python train.py --num_hidden_layers=12 --hidden_size=256 --num_attention_heads=4 --num_key_value_heads=4 --head_dim=64 --intermediate_size=1024 --vocab_size=4096 --hidden_act="gelu" --norm="layernorm" --norm_place="pre" --norm_eps=1e-06 --positions="alibi" --qk_norm=true --attn_scale=0.166 --bias="all" --tie_word_embeddings=true --parallel_block=false --init="uniform" --init_std_qkv=0.0227 --init_std_o=0.0 --init_std_up=0.0227 --init_std_down=0.0 --optimizer="adamw" --learning_rate=0.00158 --beta1=0.9 --beta2=0.98 --weight_decay=0.042 --lr_head=0.0063 --warmup_steps=259 --schedule="wsd" --decay_fraction=0.839 --decay_shape="linear" --final_lr_fraction=0.05 --batch_tokens=32768 --max_seq_len=512 --doc_mask=true --z_loss=0.0001 --train_tokens=329400000 --max_steps=10053 --dataset="wikipedia_en"
MLP neurons of a small language model. Each row is named by its layer, matrix (up: input weights) and neuron, and shows model dimensions 128-255. Each number is 128 + 24 x the weight over its row's rms, rounded and kept within 0 to 255. Numbers have three digits each.
A block is one neuron, or neurons of one layer that tend to fire together. After each block is what it responds to, as a language model described it from the Wikipedia text at the highest values.

L6.up18:097144114130120147138138140113131140150123084069123121133123164099141133131118172163103145100078158115117094119078091124109100111110117129126143150141151101099113161155138177113132135145086097134131112117167118186121160144057156113076126090136121141142127137108124134141137150099188185140114105120163137094160129118121153150147147168149127108141123124158142117141106086143159106135112
L6.up93:143091159132135141124130143119088100140127141113156128160075179148101147149151147145123147151117142114177150120128117098159085150051138115109097139100134104120156109118134160087115160097140126117126121098155121125119168093134154121110137107128164133138175118121135098132140120119150150112097117135146113131098100167118119116142177122154110130104136141122101093121103120124122164132138
L6.up148:136171153135131104108095097134138146148129139102109082119122164112112145094159119149129119117126148133120136158118138084139095074101074123082122125136182115136119130130177124141131144159122128106151153138177123148135132140127116175127128140119112127132156126113108122157142142106191112194116142163181134145146122101139164160132128119119164067125134133141148144084149108136129153114126
L6.up285:136137190139128124163129122118152135160134086125138102169131177132105115165124172139112158149108119127126073136106128131165124091119139131163118151163152128131142140168110159071100109153127091146144143122139098158105102161098109134105099094131105120104163122152116156118103159081198142168159107159102170098127122120140137167134160147133113112065118119122172111149107113133128099151109
L6.up340:113130141119118075155154123140124133137125130055143118115146172113123116152117199155103136133122139174143120135094152109156083154112129162144132168162097141145128103149162152143127122115138099115135102165122130118144123141079126140113065102134099126081177121131151146138083117120117131153130073171133125097153122109124136102141148127117101067105147115173164168137162108093124123099112
L6.up387:138123150124129122149129131162118101190133114106142091167129162119098132143151152136157155121131166131159110143106150111124127108137135112129097182113129121100131085131146120088120160116093111121110118116186136107098098136107127105114129114133080121131161117135142100143144127120211147150109125090075157144131143123124151139144123095109108105084149131135160110146118104131148135148148
L6.up404:121115159142158116142125127107119073155167130120130094152111120082158181081140128133105141121126093128146122159118123171139122156136121136130145117113190183141109145141103159098103155109117152131141146135101113138103126142125136140089096130133125130133146063121145145109133142106190137129132118138137122152123125158158130120119158112147151130093156115174157097155070112107103124129099
L6.up514:129129175147141151130134126108099074162159140117148108138086162103144128149111152106143179164109158133135107141168138115151104096129115120122127146100150168149140112153130176039084122151115103148146107079145126136090107135144126114122093149147077143137102141100119128146149125135167128109129119137137142134142128132116100154124157099126171118073127154123145095121098094104129174127158
L6.up584:093117143137125125131134160093128111114149082092132102172106139119115096115142172118156147115126163110178139122112135128117088142117097102127094119098165158150149083152103136124082131168107134147119168116142107136107098136149117122080115152149102138133115127136121109118193114141155119160143115159078117138130114163119112121173124106114113148125149148122112083133106111133102130117145
L6.up661:124151188109158096148131089134133133134129122135093119139148179134111143162143146169112120145107128127116145129088094121134094129127133137120150125121125117101079145142106162094136127162093152134125150169123135144126112114091114145116121112117098103162131164134138106117094148092147156132130070079103107107136107119131131153131115152126155094100167112109151126106140109084138071136099
L6.up668:140125154119170159108092132164096139114131130103151108113133143104132139141136127181154121114086132132105134164094133120122142103140174130138131112154116105099133121110126104093115121098079119132077121120151123083117106126100119131110125124155051107158158123144132181136079122101125201169131102127106141175144144102158094112108115132137139164089149165112148124176121117128153106132126
L6.up771:135133164147106139118097140097161093143141104068152094140160173147080135132157087108107139147116175135116141127141127093157123118120143099121114183147144180150156120166098108096118157100135156141121161175168097151121121163125108117121186098123116112159176133146124114137131126113114101153147120135129143130129113114117146148150148098117100076072094130094126094126116082136137123107120
L6.up791:193136141122128155137114134177120106134188127139125076154136162106142115137125146123105140128121128132140131147120127078132092107121110112121121168162174114103143142118108114113105142141127130129094101147172139121153144144086172134091126115163072135144173127164135105122117160104158174125129114135094167113145126106148133143133118181150096124089106124127075066137118147111126112122122
L6.up795:089139132113122162152120153131140138124188104115081101110133153131108121124151186153133138098096137120130146140115170090114149117150147119130125117122119147099148148144096138092136132126118143113114113085144131177159122106110088126117144140110088132157127095119097153149121121118179189104159095119163145131149114143154127148133117129115129117139096142192122127146104141122110105142131
L6.up814:122155152160101113127115135120107155150114101102168114135132129106153174100136109123150158114111141141123154177137120096137105133115140142114116162133144116179146108129099115136165133162084122140098106122176071121126111118088116144090123131144106118135151143125134147106126131149153168182147132140111138123139123137116144120171126163129127085098113129124143139122140117161126116111126
L6.up1001:111129157117184113179093100120104120185173088099133105160152139120129146144139144129147140164134100139075121119088146141120141165145112092082171150139151143111132124149119164162141151129092157111139146135104127127116074117153143102122092130148149094133134114135131144143165130141162129157106118116126109108101141125175095159174132135123166110133118108110163144133161137088120105098131
Description: Fires on the first token right after "in", mostly the start of a time phrase: year digits (in 192|5), "early", "the", month names, "that".

L9.up259:145136129154136115152145126156111084154141131098092092134143136120057112109179133161142134171133116165090161147096138148122100143131144145123151161141156133120104141126065090145159193118155149127108112108126064172119115160126123115131111099124132102133136078126153122099096101128152096145119116148130153164100118138138122133127135133105119114136157146124132127133138070151125124124124
L9.up295:115157116175136079141096091141100141118136119107113100144086121139135129115104120184151167121084133114140163144128104124108106162134118122140142120130145103139091096152158109151123124123144101098112127143102124134078154138130132130122098125097106122123152095131107142089146131159148173161159119128074136142111156133151118111134093181119115124116114142135135127113157126158158115104108
L9.up514:097184138104145098106191097135113155165129128150149115115080144117110123125122143181121146131143118115117117127125126141171121120130097180125097125091117106108137118131144136135164154149124115100089151115165093186131122100142122123156103118136111128135125119109138151103081097120169121125167155117149169139144136124158135119156128133142154143109111118131120153140168089126154115123150
L9.up1008:123139126121132127107154145091141129127120095124089106116099074135135119111179134137129163106084130167135148152104123118164110148106152153104143122105105116129076093122157105141107154126129098139127117153158102170129134125144137155157153125082140153087159120140143150072140096134129097137104133128129116104144148151156091117169140141128116111145121171134113124109164072120191088119104
Description: Copulas and the first word after them in descriptive Wikipedia sentences, such as is, was, not, known, very, most.

L3.up872:147143142137139108144107099141130122120195171102141125113120125070115166178115114178148139166121132110148140142087176106168153109127104121146150154105119149103084079163122134148119098143119090106077152122138121134095134105141142126142109159177114111182140130165156145140134132118121159159137130132155167161119110123108113138116087110143163135090158135134164130115122116127112084082118
Description: Mostly the after a linking verb (is the fifth-largest, became the club's), plus mid-word pieces (Comp-le-te, av-o-id) and NE in NED country codes in sports tables.

L6.up104:137127120136104153131135100146145128117126113124112141143127140138101076117146132149130136140119143120132115123111112084158129120147103136168120192108152157153173103172111094103111145159122108085130129134143062135124155136142122129128124068065109123165159117136157103086125150127133159146150133141117131140097150149127156090155143121166119138124122106111107123110136070156091092093137
L6.up186:129141126110127146126133133141104081117160106128079105110174147110139131142153119143167158129110132144124093159139140119111102098138078090153133152073095131149143091115117101102144177103140126119123127163168121098162158150113105119092103159084148154105158119171108165077094114125161090129139067134098142146083135151123073118113100135153127128137096128110127155136154147125142107108093
L6.up293:125091152143163092112121143138147082158145108098122122118148114118089167129150105112133168143147126128119102138094151146175151129154112152124152129087130135130120145152122123159102156098157092120085145125139143124123133138115120132170125128129155154095151125164173101067108111139130118148119119157130185149080173135130106123132118144139100134102099175116102116134114074081164107125119
L6.up365:148145135152080087100157121173164118135139137144094108114130128066166134149088137116107149158123102091117115091116113124154078117127126093161151136137121109110109122154153113098134122101117111086120095075157124164128117089118144133104100158074165137159163134155109121112165125083126101158153111154166133102099189168077112180139143137143122127090117161152125131119100130090136094152157
L6.up370:109131165120108135152148100186158156127148164095103157119158146117082086129151124156176134137141146146101130149131138128164145102178087098133134180114166123152086140132136095119146151117124138073090149152138105144143142152134093135140105093099115128132169134173138125105113104100177162160095109101090166155121165103129137127141129134189114097092171142130095127132135115128132134149103
L6.up403:147167126177143152121116143167138152119112141115139123150143141115120159122127109149135159125137130131105177117146135154097132137134123122121130159112140085099163086169105100143111137181110091162076083091171040122128137138128121125131146101119107147179172163114152181136170127105139149155136141150140155130112107170124103136108159112121094117119173139124120094111151087155113111105116
L6.up442:115151134116112124136155152154140109128145121119105125122138126144129116127156154172108152118117146140133143146159175126120153084136094122132106107167131122134145119148142147119144128104122119119119114151124130099163133174127144116126134095147152129097129151150122137125118109151138109133119128189117161134043146155085135093126110168114121121155132086138106106148119129170100128152133
L6.up509:129134156166185157132131127106137128149166126136081094107120156151126130110175134186104112123155117121119109172110146136148127104144118148102146160130132112150134158160087117113120211132129126120135171175147118116128154126147099164111125110117120119117134126126111143137142136155131106156124125134146144156105141172132102146163058124163112156129093106100106119113163131100152098135110
L6.up598:142139127151130111144145069131153149167111140096162107119160157114131085163101138137149142148118140155139135129125130117131162083129123147109157164093161142088113068163116096143106155122127099125109107167138131117108107099136111120107149148084097162135180158105103144097131121125125180154094101134115144115134171164139134077127150122136143112067095142075119161131165086107172068096148
L6.up620:089135123174124169139127145173128093114115105078101072133091133136120174105123101130130168145108105139128106141108114099093092125084110125136118147169161118113110105130118114145149139153110153154124070109155114179160169143107144127099123144127119143147122126150152167111132147065151139195141127153073150129156134118080147117153099138105103149165149128155107084140135113183146109142160
L6.up741:104133145148123130145148111111090143120142108081108168093166093133099120132146141159127174139103184139117113123138149071141160112134119158125138165092159132171121141135143085133125138162148093134091125152116117135136150132112147118141144087073120141119149146151090116057097109162123123171204115134137118145090128174109111130158114109101096090138138159118114121147139086128123136102158
L6.up742:144110139147131102122121120127114086121114148105108082077129124158119113135141128134119137160103148130118127151112149143131135140138112148157132133123165114143081096123164118119135146083114132102077146144137139151184164142158131107141113137154154104140142148159117137091112086094135144148138079118094160160101118194119128149146162131122098169099130143105131123141129110147113141136139
L6.up749:068143153136142172131114130121132109138090121077104130108146108110098098093142102160138147148150120148118135167123156128141119125150142146141144094084138140110060131128118110109109121122122152159102129162163142131131175135102103092116113112097088140132147121134084122108121130098157158139121108165094147156153109163130100107144127134121149132132108151115124128129160096153097115135103
L6.up844:106168140134163114155131103131162111106092174106100095106139161162148127110164157146180192154142109124117121172128119106113133118126102154162163147107129138132136125145139110140127139109162181140121155119124137113144129134146110141115157109114093135100118128101092118082150118159132143210094119147109124115091121162159113076096077166140160120160143132099110092120132114153138112120120
L6.up850:108134127131154129111106141146130077109146108071118124066124122117132119145144111170160159121171088143107130162093204141158154164121114135128134139097116141190126106079135120127110156130115085143098147133129105152104132171149144111157106133172119155131128129153148145126112140105135118150117138149086171142072122144104079157131090144120150121152103102126131108147117096149129091106105
L6.up952:081166134138119119146132130142132130148164102126153138089126106127122137103193142157118101081143091123106116139142136106108134101116099135170184141072127092148111131129144090119130131120141106127112129160151100138108122101150120096146142123110092117113128105175159146098087133159133169161148117105113187167110170184146149115160098157130127156101155097112105133095156088144147107113080
Description: First word or word piece of the predicate right after was/is/became, usually the subject's role in biographies: the, first, specially, currently, named.

L3.up181:081122153101120141132152142125144106112131115108106085125138120130099146170100164133075167135144144141123149140123129139167136142118139114091088157127120104121129093149084156110177105133107110155152092104149142151142145166121128104119156114154107169169108114104127158161084117116172165118107118151123129134190126094140146117134186142112073072136150127185129148147145110116087156131121
Description: Leading year digits or ordinal pieces right after "the" or "In" that modify a following noun, e.g. the 199(0s), 19th century, 62nd edition, first time.

L9.up78:172158154140138161106135106127118123154140114125115135120141157123084141165121100191125153174079112113095088092116098133108100091106142091111135124127161149115120116133130131118132149142126160121088137116102107165111114095123141109095157099145085114139145143116118166127146147100150128132103127136103153154118138132151115107166124128114119056126140112137140160112110129158134134096107
L9.up276:132132189129186107139128118127126103175124130120140124166132153113139109168136148140100136147097094122109161123065116146145166099111143122106159112117136144163146146086122148081104133157122130132141141154114104118132113131100138161099160108151136118131108136117096137106136095143161149154104131098096121167097143123164123099137160139108126079064146098135113124112087158173127132119111
L9.up331:154165119168113146090153099116120084161139086083112146124133167110114108109149119149136154169100138068120103127087151108119122084098120116120137107161157155154099129169103128141144160122150142075126125151113129131116112098111125154112113132121110120134159159141090111086164136126137113133128140172124144122074129148100147117149129095088159113131132072128104163156101140122127134123128
L9.up630:079127160141137150154117098125134134129138139069151130123130154090129115103140127169099120085066157124102120119082130105143124118088111157126135162158132133167141116116120104175154125154130091121136121090160102111127146151085144159129085124131060149125120152151111133101125150133141169152121133187149131130114135107138126107138123105114136093146084113143136140178137161148128164139129
Description: Tokens just before a year or date, such as "in", "on", "office", "Established:", a month name, "c." or a table "|", in encyclopedic and infobox text.